Part of a small language model's weights.
Size: width 704, 6 heads of 64 (1 for keys and values), MLP 2816 GELU, vocabulary 16384, 48.3M parameters.
Architecture: LayerNorm before each block, rotary positions, no biases in attention or MLP, attention and MLP in parallel.
Training: a variant of Muon for these matrices, 838M tokens.
MLP neurons of a small language model. Each row is named by its layer, matrix (up: input weights) and neuron, and shows model dimensions 64-191. Each number is 128 + 24 x the weight over its row's rms, rounded and kept within 0 to 255. Numbers have three digits each.
A block is one neuron, or neurons of one layer that tend to fire together. After each block is what it responds to, as a language model described it from the Wikipedia text at the highest values.

L3.up743:074137127175122134104122111087104137106124090131092133113145065171132120168133139153123110126153164141140127108157123125133118106140148110139132084096147150176153086141152167125128176136139093127139129097105153146118135114145128103107143121158148191132143080131112097100127123133152143146114115100139128107134100150108093126128128118136133178128124086140126152123134129135149130134132
Responds to: Dashes in tables and ranges. En dashes joining numbers in table rows, as in scores 2–1 and seasons 1956–57, plus table headers (Votes, Date) and "under" in prose.

L4.up65:148118183132116123125149131138180115162130129101100149093126120121150118132058133146142108092112108128143128122108104104124132126162159091134127119119143097142115134110145179116113142137104133144150109115090100155142148146110170129118081124152099146136107141122097121120112161149057086165155122129152144113118134144144088102144112139179137144125166170124173140119129191080117080139146
L4.up132:135127123104118106121116122170125162144152144130102150129172114101125129121129163127146077105154123132096128110091120114138133117127140111131130130145106158152120097166139098130079117109128108094151118136136124079153157101182185161101149138129183172151105166115137102174083064097153124116132162099101155146125094137091113112143183158126163094131178145140115117088122151123155124145136
L4.up1158:120158100127097166079136133141091109112153098150138159104124122107103123117149105088105078112168153109130132097141107149087135169155110114101144116117166131174158144129080130163159137153120139145160165132128142111087080125091119184097135125127124111112103117127168126116132105130131099099112146132104117110131142046088145085124129125115091065156129109128142180092157127119124132174132
L4.up1223:105140104146105073165130163117097156161145173193131119152149077132103166145129102126110121112133171091121108131128128157116137127169162104134073167126131135087093128106127088112084166160170061114116128106099089152142126117176119108133120114133157139115114151118152090145108112149138139122115137156135131145117104126162154165129179167141192085145143166130171151117149129123137151115150
L4.up1334:143141057143094099138158140108171124097106133118143100137100123137115095141142098151123151098090139114093137145102109146056102119142136108110110062136099137137139117123124144172121097144144116089153126125090138116120148131146089152129109111115175123188118153109123099118124149112130123175133108119119134151135144123162122120133110148154161125147097113155103146154079098097160124100102
L4.up1402:133194132107114111142116133154121082106155117171098093101110126133129098112165153154111115141070094119119104135157153122146127165130169090131098147096128124101124103133126157139144125169132126124139118122140127146184154125144133119149114135139139156151121108144132090091129153108139125122096108087116160137158165085123087121173135099114126131089165172143102182136137150119121086098124
L4.up2277:148134151096123125129156128120142163118110151109094093153177102105142100141154147112107124150141118127085142114132117133126137154145120124141170155127115128143123076129155172085115139146160130131134142144159132114156111068128140164111171166107132183072163109149126106129128105132105107077146152114062127137167141140143140095112107125146179142162145143095107136101138137170188116167148
L4.up2588:117128126105128115149122118118139144133141069124111163126128130149092116092134128083068118142149129071151135086100151121107150115160131105140108150135138139121094136119164136128134119090138136140138135169063152080177128119160143148123148135138128139107159143133122143192123142157127145102142199116108115117107146082183187079145112157143203090110138156122114122101151126101101139177125
Responds to: Sports career records. Tokens within sports biographies, statistics tables and infoboxes, such as club-name pieces (Wigan, Ayr, Manchester), table pipes, year digits, and career verbs like held, led, starting.

L3.up2445:118163104124132181136147124123144093110151111129106109105118154119115153098144145132110157147149114128159146128116146093145132107110127125120134153164140152137167106095118108107108120124108138137107153140125149145140092116137120078187053118135143164128107151079115097103098136133085134125172147112121122121126120104157145114163131126139094123124112147138150159104173152162092142140135
Responds to: Football club and match context. Tokens in association football writing where a club name or score is next, such as of/with/for before a club, separators in career stats tables, and score dashes.

L5.up137:098099141143122137107086117163093121089159155093110142128116128134178102144132115143098132143129099103172141156127147136135117108137141117140181129125125090151122125117127099155167120141121127086092081155125157148146166108114109141127141124121077126128131113143115159115146111134112117137126145159098146128099120103124123130116132117109110092109099108112108143128112141099102124117129
L5.up210:038149136154165126128140121104121135154136131157108099108169149132071128134141101118155162128126152163190109134120112109110103118097121104124118128082110089165076143106134129159150149140125171149162147181137133155095102094178147119138113109148152137118113152136108125121120108173098122137150148186132109115132129169082092118112076122164170161126105093114085123146174155119144142140087
L5.up397:114131135104125114132134138119134128137116093137108124154109082104122094147133101169133167113128108116127159159117100132099129111094082075133147118135083159150109092130130137143129124143097154155116108121099120080125084099123102117123141130130130152165100119141125132086142130153129132093127097169155159112126099080189170080154118151172155109124141101141090133119143157120102138161118
L5.up713:118104131123136100131118150110133115087116098135080125111138154147138156097143114085143147138108082106155114147117133138121135093110156075117087130141131095134104136093128102153128119118146098125112088156160177127158121138140096114095134130116167100146111148126145151107108144116143143164149147130136108161134131138109166121118184100073124146108118131086130099096149125123199140154129
L5.up730:168151135068158135119087141117105136130148084170157119155125160137123131169136149120082122150096123158100147123137103149127122115126088144103144121146159129135174099145148109130150138136123111070157124121153140139135135127134092140140134138176118135127135118156152082128081140199091152122142119090073101108153123120141117079148132110170126077093148074097141153117156135141099116156125
L5.up1158:158141135133105109108135072116108152114163145124090120162093122142138136155158113144176124141170094098137134165114134125159119131131142085138141149059113107123124111160078148139064136116086123119177143121164101154155125117142163112159109116127162126107111138150126134091102130127086137126111100164112079142174142117121151091100105176134118119113094132070128148113132166137132113104164
L5.up1174:123163113108124126112112195082126159113165120113101136144142119143109127122120123096116115175137106161131120103140153133123146160114161105137147147105125127118110101154166148113102123116096122130143118139107130151125120152120129144125116099125115117140119101166129151101160103137150107128127138143104162135163118140123129165137162187093115138115148072119111146102130131153123139112135
L5.up2127:156104126096148142140120114102159124136142109102162130177155113158093121137160097150113137108169114131153143128146139102127108161129127124136090122112123104130125143124157100110150129194084144143139119127105131091131118100130104135138165132150126143122129101155122108131120089132154144175132111146115168181079116147141128133166144152128159109134131116122124141124178136139124160152086
Responds to: Range connectors. En dashes, hyphens and "to" joining two numbers in year ranges such as 2017–18 or 1917-1995, plus "and" linking paired nouns like "design and construction".